config.yaml
n_layer: 11
d_model: 256
n_head: 4
n_kv_head: 4
head_dim: 64
d_mlp: 704
vocab_size: 8192
activation: "swiglu"
norm: "layernorm"
norm_place: "pre"
norm_eps: 1e-05
positions: "learned"
qk_norm: true
attn_scale: 0.125
bias: "all"
tie_embeddings: true
parallel_block: false
init: "normal"
init_std_qkv: 0.0343
init_std_o: 0.0426
init_std_up: 0.0491
init_std_down: 0.0491
optimizer: "muon_variant"
lr: 0.00981
beta1: 0.95
weight_decay: 0.0
lr_head: 0.00795
grad_clip: 0.5
warmup_steps: 67
schedule: "wsd"
decay_fraction: 1.0
decay_shape: "cos"
final_lr_fraction: 0.0
batch_tokens: 32768
seq_len: 1024
doc_mask: true
z_loss: 1e-05
train_tokens: 245700000
steps: 7499
dataset: "wikipedia_en"
MLP neurons of a small language model. Each row is named by its layer, matrix (gate and up: input weights; down: output weights) and neuron, and shows model dimensions 0-95. Each number is 128 + 24 x the weight over its row's rms, rounded and kept within 0 to 255. Numbers have three digits each. A neuron's up and down rows have the sign that makes its largest values positive.
After each neuron's rows, "fires on" lists the tokens most often at its 100 highest values on Wikipedia text that the model never trained on.

L4.gate459:154134076149105131134107108108066107139132113148111179127129117133137132129135136074144114153090154102183139127125139093110158123128096105103130121118112130120114113150112122100170140164153132153097157130145151123093149135097104146092133126143176107113124130099168120133079108131134127125
L4.up459:119144103153145097099095124155092159131175120158116154119117102118146116173155150126139144144114166139153183089107168127123100152142112125111185121141115111178135154177162159136144119098145096124083134151099119119148154121102149147124134134140138095095120129140142117139152145146098134117
L4.down459:121111114129146120129124126133111149099101137120099103121115117097143123125186113148157122155146163120125166132144150146149080150122142096145163096150133137118101119174148115175081155099147096103125137136107133148133160145130116126120101158142117093141124140152073137135137128100173068108
fires on: ",", "."

L4.gate557:202171136132128178130089082112120134120120131120115122129149138104105122103089128142155164121134127081119105109123175105120146142132073162114137105117103138154122166105134103131147125113135109153161163147185128128117127139119089091126107091132098100149116091149129184109124124139126170133
L4.up557:151125119092118134153119096156144141114147118079121105085107158162096139103134106166125156167077097159109117142131104138142200103123137101151141086142134105113173101158138089106135172134142090125128161129127150120129146151112125094128124103104142122135180159183149128084127119112154135152
L4.down557:121136188146091126147098132127144107126083128145114158122099157118104109151148106145136122176146127149138140126138156113140145116139166112128083104146161145113141109103140090127129157113103099123166181151140095111139098146126102166128111088143085131145141146155107131165122152155114143119
fires on: " and", " /", ")", ",", " as"

L7.gate590:137146124128119134218153127130129132163148120154079130121123109109109155155104122155106094114176115099120164149110107076173144166132096127153113128138131115123141110148141148102153116156190127145106103123136111127149084128133131123110096135097144146132150121156166089173095152167106109144
L7.up590:135142094154090120083139128123133135125133086112105145126111141092132154166065144150074107126150103119158091112144146126123142087123155121142123138078102175140128132102155094099134110117178129075100117093133096140141166149101146147117141189157134172081123103116116110159147140111144182147
L7.down590:177128151153096124056120136147093113131076108108126113138105140175121126127108125132160119128094129122134137128176097137115162104104091139132106101112126120123106132098125112119116168115127096098153112153123171085175160124104168139103121161127168130125121149138106170143152118064131160127
fires on: "'", "s", " to", "ma", "wa"

L7.gate410:158123152147105137129142135112165160166141149106128094151150148184110146158117119123161133118135133129131124102116135131131104129145138092147111135091147132127076106156110166106122171105092145155109149103125128124125156133158100132159106178137121081165148143066110142096088141147133152139
L7.up410:126136122119144115117146116102091135141129135131162127110209106146099120119150125090141131143163102119127126141148137115114114110119161105132114128156120122117143110144143095114124125159151137123155134091107138133136100101111122086115122154060116076120124120078136116130129123175122109109
L7.down410:121135136137149116121122113108113124098128147128120088128146118132154146102114118167110108116109099179165145129123127134136132129121143145133102161121109157109109125123139131147128128116108142123109102099158114103137146146149131142139151108129094116129134127151103123152152151082116078114
fires on: " of", "s", " to", " for", "ing"

L2.gate528:123145121133102108142144131104135127159192196138163136083102168102179148150079123153146147082114149084108138120087122065114146181142113110128142108146155143164167121139160098104159128146107125123137110134151104116146142124139096091071123141166111121131099133097171149115090130091133124117
L2.up528:123129127135147127165090102120104138158121156155146117094107117154146126118133131131127132100138151084125149100103115111124137128152139117082121135161185122138143114114163154122166092152112140087157117140187104119089130160103165102051116129140127080116131106080171141144159165132117158121
L2.down528:119110130111132129179096119129092130087059092167104094143138149147108103141145136116099108170112131142149146121130118155143114105144171137129124126151128111113107078120128163154127089086075133136141100135172137167119121145144134109122126101106145095102129115111130138144132102162125135126
fires on: " and", " –", " to", " has", " was", " including"

L4.gate234:133106149156087102116123105138119080161139152152114173108170158109112177137098088133130149176146088146156131099144145083124148148119076168094151109083159123124104158092115074142148137136117098126162120170124133092144142123136163125139147139131159106140151125133127111111123091143126162122
L4.up234:118095140142137153129158123124139103134130118127091153122109134094136112120127105173109126118130104098139165084107115115150119129093107145112146114128096130175145141114118113094157144159125078143145106141134145182115119136107107129124112118187146094096131126138148074135136164128143133126
L4.down234:148138148139131154110105153165115114164158143106166148125162154151124132159122115105100121149106127134107161101102160108147133162122138116109130121072118161102144067137136165130129072172096100095112106124119133106129112122152137110083116107143082136178132129145108134133140157120128147104
fires on: " he", " we", " I", " He", "and", " she"

L4.gate159:085143103142162118119152089098105144120185143147181135158114146082173124144127129134101126093183093135103110108122127130155130107107101139147132126096135123175099080102142127132152154122100134179143111147097146119135177128135112102081151147137148141139133095123168120134109118156134144122
L4.up159:090214097119140134134168127103078122104132136157134143174123136082141139131107125136103163107123101152139134090150166073135155127118105124144163108131155151112117103136153117124181141122107116168135119136112133136096152126141113106106131151148148110081126132118137115169149144125127099108
L4.down159:112104133106115128137124118119117142117106092120120071136166119153077134147138139122148127132101092146185164122151146161152098137099159126122162131149148172101101128134159109125124143104125137110147129148147116107087136166091059133118114113161126096116105161159130111136128095117132130088
fires on: ",", ".", " the", " this"

L4.gate262:115133136112162150137111150094124132144126103145150102132140146171113121124162075088094187144096095151106147148170120113108145115145106101091135123131126133106108097102178141106114144132118128173142110119142142152119191125147054092148131107107136110100120146118167122119136109157101114083
L4.up262:120131145139130134078109090163117142109115110123127125145115115120118123138106145149128128140120140133120111122118103124141090115140155121131148110203093096114117113156120132144109157136126124106099118157156124173105140110088087121155126128124116107172103117184102153136126124152087169117
L4.down262:105130132109096122129106142154163116165139104105096159144152120062132165127121120106103100075114099097094131113117154147143140181114126134153106132112135135099123152128114158142132114139122141096148138134122146140120158142137119127138144133131108163143137142135116093113094122074157169131
fires on: " not", "ly", " also", "ing"

L4.gate588:106140126201105154117123180132097127163161100105148114151113153167105137089135132116098096130155155129089077123106135133152126131124131121158138122111133136085090149136111144125101122114122120127125067128118128172124101127104086092140178102155132125138126094125108134106164143128126186122
L4.up588:147135115168142170129059151153131152157131154144139157146139153131092129123130131093136175146154166145100109124099162134159166168082108139131105115141101113113091146130111114132131137122136124142128105117093079141118092125149125083129150110136135103147085097102168199133132139120170165158
L4.down588:172157108103151140150142108117130148128135145122128119151147153172128122127130144120120152138130145131169089119125121068137126124140120128137153120148084138130140122102089160140141140161150128097105128180089087153133099125138124140135163098134148122147094141080109105097114120099090118111
fires on: ",", " a", " who", " was", " (", " had"

L4.gate210:136141126117078146099127110105158111133132121156144135158085144119137113086158109119155160122110113195101126144131153139144137144115113128160126118098100121135140116081127117173160134093133116134094087112129147131164137127139116141147129146154147080125148122104166117106117114183101145074
L4.up210:153116146117128156145116136155108115149130136124170134125157122091132128114121143136148155102123180127121106154123157102087113093109135126149130139090120123121135109120158148173117114140112090083119077129104147139111135113131095073153113121135164162163127111141100156119151117159126137098
L4.down210:153114089135128151134140158136116124132138119145162113132137108132139145159143108152117104116169109098118078129121105159120173084150122102153109164140099074131201098111142134106111112162106068088168114114128153140131115148140128118160123151132117126139145109131195137184124154118098116085
fires on: ")", "ly", "-", "–", ","

L2.gate400:134073159131156127085133157140161141157153161129120179160133133098167143147173152111118133145160143135106116110127093099135103127107147175110150152161150117106130108126130090183101126094131128094163123106122130112135103126117113165105140175131140137117137140138146121147134138126120123145
L2.up400:137201126139175132125126107148112115111143140148082168134114093127138172114108143153098149168140151111110102099111100100155165131097141165161138130111096127102157111093135087156102097106114135118135163112082103112158123160167090143108102122135163121108115149141132131120122151126122101163
L2.down400:145141136123086148101099108104103098163179116091177148164125111109096114107161113146120096094121140105164138130117160127115141126128116168100128122104111120168139085136097119092115105105115122148126155170121143115116145107143149132116108138168104102145142115140067105113135142127115123145
fires on: "'", " and", " this", " but", " the"

L4.gate28:114193123123116095135165141121127162112154118093125144137115155126093107153116141145143116137113133104120114117115114128155138083111103160149112086135113123146149120125098118141119096155092137116144119117146135154128132119125073154141133092125156148157133156140122117132123123140134136130
L4.up28:077177106167128123105114154138153129112124133135150150084125139120123114099127105099136157127190124165115136120164104166108164105115137119113161151100107078158148135158146135174119142153117091088122090142137126128076163136137104137160126116092146137168136082136132159106136122136128119120
L4.down28:131114170165185141135125149162135136096089116149132095157139086138151124096144114146133145111106117149105162159197098090115157103149095113138168159107104133127175130141117130081113157103166109126095143152090138138129133150148120134104129116153094109150135089089172125108125124115127159161
fires on: ",", ":", " (", ")"

L4.gate671:139147099139148103123094133115140148120152112160127151154122133167093169120117178131115122124119116109123145158123106129121130140112086139112143127149151138137130133116144114108157107094131153159149118139150130130132160131166098127131150093135091173128147110105177132091107096113152078107
L4.up671:146131103120129177113143124147101128113108141156139115161170163118112118131154085134116137161153143157117135095138129118129185128131137127127138096110113091130127118138146140162140112158165109136139107162094087121150152137124148104143141113119165133128098159151125102103112154159133130132
L4.down671:138106180090138109122136153126144144113091141114128098144142178124115107096137123119124129107132133148140126086123139150102169144131185128123100111144098145104144134144134143174133151163148124073100144153104084105117138153083142171117118112129140095145145138111090134129166155104157105160
fires on: ","

L4.gate194:091101127106127114138097128161108137166157166101169106113105154122145127082108123128094134146081126146146131161117111091140108116150079152124114140104148135154164082180154193137167131122111136104126123152146127133115094146120133139108127149120151145121099117121072121158114123144148139096
L4.up194:117092109114102128134108137100124165111116107131136119107124125143147105123110141195138115145093115123131113113153149138124163144111129185108137141129102136135139141156138088129119120145161116136154047110135126132157112140131115079119137146185140122105159152121133121128099140100139111113
L4.down194:137099146120123118106135189153153156091138158133114115085157119189113116168114105115132129126181162099125139128163100108122130127142092111149140147157091188086108131108147165116152131109163093114129165132150128144101115111117122122149150153133129149128136098139125141130106142132127141101
fires on: " \"", " “", " details", " as"

L2.gate567:088133126092086181167132116137066116156146133089161130102095095129105127118139149164141159132120091077169133116162176131109145118136166122128156128131123125129140093117137099144137133151119129124161081154131175152122090125145091142126082121152098119139135155123144096143162072170106107075
L2.up567:136132161140124109134144100101127122089159146115159163106076138136147115116113137150106108150146063110071106114079155129124142117151146143129103092142142135125145100128146113161100128131132178126121115128139145158139133116115113118112122164161128151141150122109109127164116103126113143068
L2.down567:135132131118130140114149107128137159102132170173153151158118114134127167152152145082136125129110141129109164128167150152095102131143128110123157126150158132160133105111104104172108131105119157124141150127110123135132107090130120159102117133123189143132152079120101106170175155151131161100
fires on: "-"

L5.gate205:103137173123120097117140139155121154114165149074151159143152125124114134125127109144114090100155124162080113098161125175110089114120140106136158135118166146107102126139180108158136119140112073118146149102146148148158111107110094147105141125116107105140138107135117112126109085110105124126
L5.up205:111144138169139087119130120123118127069133122086137141129121147084098157119134109145152152135150146098120092096132174134169157074175114086113165112160095138107118111134145132159107111094103142125162097133109139111185118093127118131125098129131115119149177163141176144115136112083147120071
L5.down205:141165141077099112126130140134164128123143115114134131149133164108127134100145124153124171140111132192091101116131075119131133105139136138166092167121108132150134105161120132134161109124175120128097073177166156150116148128118147153161119154108154127124126150124105116154156131106158105103
fires on: "s", "d", "k", "f", "  "

L4.gate376:104125162135136151125149129188165144165167157099144141164130106103118179092164097140122128099121137152120137151150139100092158128135125103112133127155142127096130115159116112162125108156135152129110156119120121109138115118144129207145148152139114119133156159128102138109147127160110105119
L4.up376:159114165148059117147118103184140148104103159157175127123129133131099133125120173137123152132125116157159146125160144151121115114146152140118145119120143094121110126108161105170120141118116146126085121154124154095137140135136135140172123125118099117138159170124135129102121118164117127130
L4.down376:126103116110127126117165155124118155162100084106095135097149163132138109120162124111099116136172143102150150129160123163131149122157119107096113140129134156131176101146107134123120080109119093112133149176129126157146141101140144079084112137097167147134115091161155150130136170104155145116
fires on: "–", "-", "ora", " and", "on", "ed"

L2.gate44:139130142105135151113126138155111137144163119137100108171085131134104110135139101127094131162106106102149151135133119174165126141118128117113122082157099161099129162117162190088145070144144143131093124117129133123115111157134130124097104128107169097109106157130117126133144107138149159095
L2.up44:118121154122177112116134143139103136157104147154125159121106126189140110132119115104120152119116118152112124105135118126111153136104139114160150152142119154159119132124149119104141098123125084131103072153092088106091130140141100139112115117124134114137095135109159114133159137107167168150
L2.down44:113138071148170142163126124133104132108096139168146121161144149157109132114144121127115119117117120109124153109166096113080083146153114105165158130124115151136140096133075151144116160132182106085119121150114108108104115103128130107161113113161131117140105134112145139138160131150145158129
fires on: " and", " born", ",", " a", " an"

L5.gate228:163133125131156154122052149143138114138122112111120153116070132139135103128139139157086125137096128125146153089122160149144136114131085077134118140133131171127168110131110105122111138114134145081162152112093116121192086098140135118124162142095112126099101148154126115142135171173153162141
L5.up228:105127164114167136149133158184101118119134143101124113162146107136129182107130111154141150138101155131097140097083138140142131119106106142124143114105103103132166131145139110117140141107127145124108143092105169173138104140174094086119175111117101123147121144116137145172119174115141128107
L5.down228:130088142145148114093138147159128150107147131139113154175198180154149124150128125138116146125162128158117107130090128152133133130111123150126122144154125088131156109112108179118120120152134136112112092188121126171121133128137115127146114058143129108119138117106109164100106157107125112128
fires on: " |", " had", ":", " having", " who", "\n\n"

L4.gate497:139104135115122182158149127128124142139205189116148145115090119119112132153138088131109149177139079103103082122095132098112140184136105081128119126159169166118120106110124104123145136114117110160115128119104129134109163132104100095131159143127107095153108124123112155118129147169139113088
L4.up497:117133125104078157102125130143145175124154150164105128116136126108131111106087057125125134125119110098114134142153126105113184110119141110113150152147139130161104078109093142141128098118132158137123174090147142134119139155113141140113139114133142139138092149080139102165092147129097118043
L4.down497:106124107126148143126130129100106135133118112180118111139114138165124125119069110148116103151125111153120106165159140136102149112127084127138146144127123104167152105134141127155126148079158140122105120135152139136106160126115145160105105154106156159108126099108157102177111115086107093127
fires on: " of", ",", " before", " until", " to", " and"

L2.gate617:130137128098102141117051080125077137106088135088131121099085136112099110108097124152115106125158139097114137144102158158137112155131116110097173135104148108092126149135142150111135116152154127101151108097124138145113084195151126139132131140135096137085138166131114100073137135106115136150
L2.up617:099125166188099139090094150168123074067085143099139124119125151121150184173155113143105118157109099139101108113143102131158142137101102107115096112184097135118182158166145130132116140118108139119122150118149142124151128123125095121131120156151180109100115139140127130192133135106143151151
L2.down617:125163097161099122071096115173100144094088101119142141070089125101148137120117112102090097142142131138121127086135141179184157153094083116122135109150125161103182140152160144107152123110125104117156107100125143151124124150135124096146141149120162113085153140124125119115136181114123152131
fires on: " g", " The", " j", " w", " dem"

L5.gate82:087119136121132152126136142158126081128115138100135117111179137132125148076140130161147117135087137140123087141072106125137155136118121166152132091118151113109178111200109074086183125144121115129180122102131118129114147142159181132135117124117145138119091153105102113114122147209154157155
L5.up82:087139110139123117140187106111155139118095136143140117126139140097114135093105063136100122106148143121126122127141128138112157122155100123152122108114140097106124099138116109120113146128098130178150109144112109148070114135102150152158125148082092095123099158089158115138140092201111123158
L5.down82:123123113114143117118130156136121153112121125143138158130156144124165142086119095141058121114134148099121114138126155083103132152129090168139148145140149106122105125131109120114131152142144126128157075128139150160121130105091154189103138134133145101104120147148113131095123172141170081122
fires on: " (", " in", "s", "-", ";", ","

L5.gate296:085182100108112088152108132143132128142126106089132101145142117112098160124135133089114183100100147166129113141173119128099138110127175121126158118102125084117132105179126128138114165129135151112126150112085112128179158112137135108140112117145128109143088113150133155150120117127129162069
L5.up296:121131096096181118134120155102153133074131110119135089108137104135102123150127128125143147118086089159122130130139132146116108118148135177180171164094086095151089124129152112159073124088122118125112135132117130139155142132177146175116161133144151128067139118129126138155083152133124134080
L5.down296:115135172122118142120153149111127148135145138152119119127152137120174101123132116091084114146131090111158134170091151148128144145109108100145088147103149161078105135089143135084166138128120129143111138173140113111094144152102117150123129107142116136105138156077157144138114135125124163141
fires on: "-", " the", "s", " of"

L5.gate394:123125113109126161187149135145179166153141133123106122151118157166122142166089137114147122162122123155124124141117111121141120134121140121120143151139123140116078117151120164114169153108123138085120118123160134085107091099110115134147137127112115069081136089151117080099088145155112098154
L5.up394:135120076102121126148104128078110170116092121093064117160150117137119107092131124110115133152117125111130087135149136118137146111106183124094136157122163153156108165149118116141134132126095132105087164093146113121125112085127152153153137122120133157091121137150141147158104164071139112107
L5.down394:161121112129118120132108153129118140092089117126157147133098128085149152098125137153143149118139125136127180121131126122162130171143140136123119108117104138133126140110123135095115094136137108143116129128143125072093113118132161151144118130111148093189086139148145145154149130107149122122
fires on: "ed", "ing", "s", "ur"

L4.gate315:147139149134118104178142119119142136143102120122136139122147120101163140118064142110088116142113150110132084108127099090137141126151095153146132132183150104150081133142147154132133128109122120104117114163085127144144129143129114137135121109161129142115131142175118160116128083146120110130
L4.up315:086131130123140118112123136154125085150122135128136158160102144098107120131114082126140131102139127209198131146129131079122233127132093143108123133139157175074121131095091118130098109132153140128187101109117148150111128097108132063131124131138105160142139141126114128102109147128147079090
L4.down315:122094133124120134109117183114156151145130164132112143150120099130097156150160084129147142121178151104162163180139119091143133106102086125136070116130173152169103135122180142131136130127135142138111104128109150122124125164120136104086145122144113095134078121147149145161112156116152122139
fires on: "-", " and", " of", ","

L4.gate65:069117149096146128134122141102137114140114102129107136151091154165127120100139118131183143100096150154081137111125125113178136121126163128104134154114123096127147122132114115171100178158092152137143075163112131167122136110134117050162108141137132117131099133135160108130149098150148155115
L4.up65:093155145129160151079127133117127100098142095143161119120138109159136143141073110124116157152107137152118127113133127113158070128151128155147130137126139113173124124118128107117127133101109179093079116107150151195163178132105125109132115140148127135131173133166149123094127123200122115124
L4.down65:128142103128117158126118161128084142135126140115169144132148115152138147154123124129135112124118096138128093119139102100125181130122114108186097135084144161114121159142153157102094128153159139147161141099115119120086116126092158114131106155120050134121101131108104094122163097155118107091
fires on: " of", "ing", "d", "y", "s", "ed"

L7.gate123:112090155094095110136112103166169119128149128124130115074124140127147124168131122169181139125135085095137100108139137153148102107117138110120166152140127162128108102123137157146084159142117146127115105104130125142202115148172109133157136140172168093148107116102121102139173075127112077097
L7.up123:157183156122083157156165080107099153163093135135109148115119174093131103111139117084131122078148098135113127121152139062155148137155112106134125113110115114151096127103136124150113103118132166102137119156134121132137160168180117115137120136142119137116144108144134122107128162142147105081
L7.down123:167103121103116101142157127135142111126150127150145136125097099138116165123099130113144153111135144158082152119157125109132106135159162105168126140138108125133171117135137094159096112091138125090127104136104090101113204163149111106129103100154163147097155112134116080121126158158126130125
fires on: "-"

L5.gate369:151111132156085115127142135148120113109167120103128116113127106102142106142151124113142111142156141151135126148104110132111136155127074152104119157070118137132155126118091175121142128156182110132143091087164111148101117103134128115085165128102114123164127122147162109144095105171152127141
L5.up369:167124134172145140103150146124168141145147116078114130130131096170113142174152163126082111118088114116101130153119118186123134079138165133179155166107119114113167151102117133127174108130132098099149086107135124159150100105147145124113133107161175158123123123164117178106110143164110174097
L5.down369:183124136147165089109123141129162147132166160091127166151118077149102125144123137120100126109099141113097070159153097141111120131167149122130139109150151094110118122128145172167146183135195097101137090150161107153125111114131129108137152148137117123107105123164090132106127083201175143100
fires on: " as", " a", " the", " an", " \""

L2.gate564:144142127112137113074182151117127158149119149086132130160134150119136144127153104131153151125156152104158111155101100138110130130129105139167140093089165093129127178184151107127140103151163115155104124151117143158104170145144098139140120100159101137151083134090116152112164073147111152112
L2.up564:076163123126142088124113114146148155094138139156156161118117164159140134132097083115148154139153125128121095176100117089116144129114121115136160106170128079166152142105096140145110115162100165136112149159088172134130119159154127139111178121157088128156098125124104142142094108162090141105
L2.down564:153124128119166098115166091142128151112164124112118129128175113094135165121168133121122107099148137142129154135128137135081149137160109144140119139103118156083157162140129111140164172111093124145169111142131128112168108122179117151120123107119161113122125153129090114104116131132167105116
fires on: ",", " (", " Sea", " Ocean", " such", ";"

L4.gate411:110093116126156157136126157111102122161121100133102121143157143141112149083127064177139175124132124140122151120127136120113150130105095185085133102115106101157125131126089122152167146153114135152163141159131151135104119140180137117111139143179170117110175105112126111156102144094126103096
L4.up411:110110137122113143113123129166149136115158136121104156151138138112108141140165139110133161128131120142124108117113148090113127148121101127106144134130145100168113110107141134149165128171128082081151150174111149128131101097111143099079139165131153091118153106083153112126139127103172143158
L4.down411:159106174127138102093102149141139117129171114132171136128169107160151123121112102149151149116152098108076122111112125118120133162116111121085146115138118161149119057142142138176159121121119103116149113121129151099152076136155128133108122160148130176171077114131142145144174123110150150143
fires on: " I", " we", "I", " [", " '", " you"

L5.gate38:083105171148090138130108113123148111189136134163186154120098125116125152134115103164152112151097117111123107127089164190165082204107128101095160119137180118151110138082153093123162124159137115098118148082139092131156147139097142143139097130165081104095120127142122133157122141092065107108
L5.up38:122139152136176151115109123170099165142110077149083105127115138150108143132110111149101110143136127086135075135145167167160135154137088140109099144089117134116111161144134125094164160153122108173159136129162152168153129129104147136083126094115139125076133121128102129132121124143129120081
L5.down38:070129115171156130132091088121139119086121084114149124064167138094146172131139132071085105156145163135123145133145135153114133159153108152098138164123111097143118141172092115160107140105126110143137131129136143130115135135127147096102155126132132124060131146128094115130122140121123122126
fires on: " the", " |", " The"

L5.gate686:091149130109156140113087127099132131129184105189179150115135093119085144126090101147137149152146130141108119176131127148154120134095106161097094110124105119146129185115174116145098105154133106123136126146107139089140148137143079108101145114120153115079105129181112172129136141135146116144
L5.up686:122147132128133136109149132178125191121091125125144179120154117121117110135120128142153108143134141090095107151156151150042143072137120158137126151141158137114142186150121105131124088126108124075170093138130136134130141164157151154135104105152152143120045159161085142113095134178142126132
L5.down686:125131089143108138133124105154135180087098118131140133157150126072116102164139099130144099086125177163128117123146155114109154060118158132169109134138160168123133133153125142166107119116135134104132093098071116133106138121080112147110094126125131102104076121118104126117098116157156092120
fires on: ",", " July", " March", " June", " November", " October"

L5.gate584:125128120146098152109114162093122108087146142146158167173132089146148113090117113160140162107168144148137101110136104133104129095159082131104150124135105139078128104167100138141164153146118103103154060104122107121139128148116127129158130150102144099094170090112162126100117146133093122117
L5.up584:131105160106108144172114138128128120108108145134083163152100123104094140161160138127153089108140142119154114150117081147129146192099171112141089088138113122073136165163123156127145152102119114132094121142133148129082113118133097097155126109107177159143161133139121102115135116129127161132
L5.down584:139120162109139138185097138159133146115112154126151171140160133153154117114150084136130167084135077083122173101134142142162121103127100125090143112108154103084136151113097150132139130153089107106137118135158149117126141142128104169115135130096096132129125116152098135150071151137108151125
fires on: "ly", "'", " only", "ss", " also", ":"

L7.gate632:126085113156122145125125128141133135113161106146109139114119090129120103150130114129157084097114124134119129134102120191143147096090122136089117159117138071157166135120140114159173135124111152159120178088104142143137136116148103079142077160132138087101125159132112123136061132119138157122
L7.up632:097134151112156131103145120135126152095147135047143118119134094132133144164131093136164106187134114123144145153129170087187142128136129118127107143137132122111125124142147086113082121149131168158171171119122124103109126091150159132096138078163140116175139135138150151134100137117135106115
L7.down632:086140135129114128119100110122134116115117114122134139109141079123164132131118153141117138188114107137140115102145086130132145177141181136112124169094141134103110118154127155122139152152132134151147121110112115145139116101130157135136185121174111171125114124172096121153157120128169134097
fires on: "t", "ti", "de", "/", "d", "s"

L5.gate450:065123124136104118167136140142117117138109103129146168102141147131166134099123122105101177151151124137119114135144171114138125196123072154111102144120115136116091124140159136157123147155155101121105148117132074123118144095147135155116119150111113147140129123097116103110097118117063181108
L5.up450:094092127124101115133117159088100133131103121122105155133128126164136144121084089106120147123151134139097110094137133130127156186123117150130129175139119116152117114095073112102104123163079154173115146142126157109107150154138142150138141130121143145103147146118150108113148129118095146116
L5.down450:112156116150132152112118123104129179123071085164117151099116116113122119132092119112119114123141061120120152101161147115124125118110145184118152125138110107147098101143133092095110111069086148140146142133146126124109130184126177108090094138121129156108156153140119130187153120106144132135
fires on: " the", "=", " The"

L4.gate302:088135139106122121141150118147138107134142150110151141105139113143153128124118097141183136098093131159105105120140116117150148122117117111094130125138143094113123159132106127084149135106142157130162145114075125148144117133135143096099114146172142093115093116127155143120079144122145127170
L4.up302:083128119152135131153145135151100151173142101132104136135140096175120154105137121133094106124134171138132168122131124165134118111155101116088148120125137106142127115111129147082152102145121126170131156142082136150088136167143135118089131122158088091096135137097115109160156102113129135103
L4.down302:094130143099144163129137127143119128117094156160164119145129152114100140132122130128079107145142134156135146104131103134174133134104196121087123159100121126086102139105112130147189097120168100143137131158100095096178105139122136091163128141179119135129110083131115118149088123111095117160
fires on: "n", "t", "r", "s", "i", "á"

L4.gate415:103144160092133124122110141089159138111102072141124144122133146119109138109092107131104137118113121140121126150151110103129123122131128086140185117147155099074099085142176122134094121164122092158061159121144150165133123186110162125056070148161077178130130129129132116107130139153153121127
L4.up415:134139082096102120131128120130166118115139111098117124096153133116158091142159135129173109086093108143141145135121131118127180165146141151144178092099117157152151116106081150145098143144144147114111127104150100117117132122076117140120123119146087165138115092111159125102112142122147153108
L4.down415:117127116143119103106117123118084147159146108127105140121128100123156165099106129055094161140122133114136156153122153120159103147115116095088107144139109149124099147070117124102140124116091131156110144124145147121149134129125145130128168181090128136095080127120119103147121098139156133129
fires on: "-", " on", "y", " of", "ed"

L7.gate397:134145107124132131150146098081091132139091142142138125100146130159097124140097115084120115142134136129166080137185125131098126107141154131139112135121121159128077117113096138133165118096164092153122132136150117109157108122140117072120138080166154146125136104145171123098143143155166132170
L7.up397:172135128109131115131097115117122095114181137151146157122129138110100179121148100093105106086164165097129157172145114126089133089138131114131116110118131150107115104125113095099100125131174139117146176137094124188129092099047156100104058150129100144152147152134141121186119125132171169134
L7.down397:102130141131127122154119151149158110113098137118133139150136134117108155138111154124163130132131157154136125078115109174132144112087152154134110139134153101122124121114123126115154142130202140117126161178148141127158148131078135083126109165163154144089163153128127138127127130150131155139
fires on: " /", " |", "/", " •", "-", ";"

L2.gate441:168098153137150121143142142114128113170157120101133130092151103116107130155103137078080144157179123093134081114132141131118117144116134127148132131113104188082106139101096109116163149133116132132112123113172129117128118161150132106132127095093103114144150143112143148134116087163132125127
L2.up441:175112119112158139134138116087112085112134113127152144126134173155128122168163144114113188158134115118097099153134135138090124141121121147128158116123116135078114116090110138142145137093158132117113150114138101170131087144142143114125116145117117109150141108115119149126097148153149101126
L2.down441:135147106107172116155103098180133122096112162140107154133116170136160153096126118130082137189124176166134130140144108134132122105102142136178136184168119131127140089141130132103109163108115132121105127127138100116148148112095193116137103135087144091145110114148114107122080121118151120112
fires on: " of", "|", " |", " named", "-"

L5.gate76:131134165109164132094166129166119106104130097143129111163111115118116124098135129141103118140138097134111150109134115131132120136130099155145127167163099144113113111105149142153147106134138097101086140081127170121122086114143124129153170104144162124128145114102132137136171118121130096174
L5.up76:135155137108121143115147091146175110149138125136106115161134127099101095138137117129128096105134150161139088164114128100155145141173108133107118135126130130118201107122159122115176123136109123116099170109105072070135168119123111160117140180111128087142154131158117131138096098157107093136
L5.down76:115104159125127134116114058116093099151098112120080086149122108115156117133082092125122116121161127156176168135126153141159180125131112135107139137117139122140110105145131108132135125110110126151107169128135123085117139107154119187110133169114136116148116137142100132147118123111145079109
fires on: " the", " that"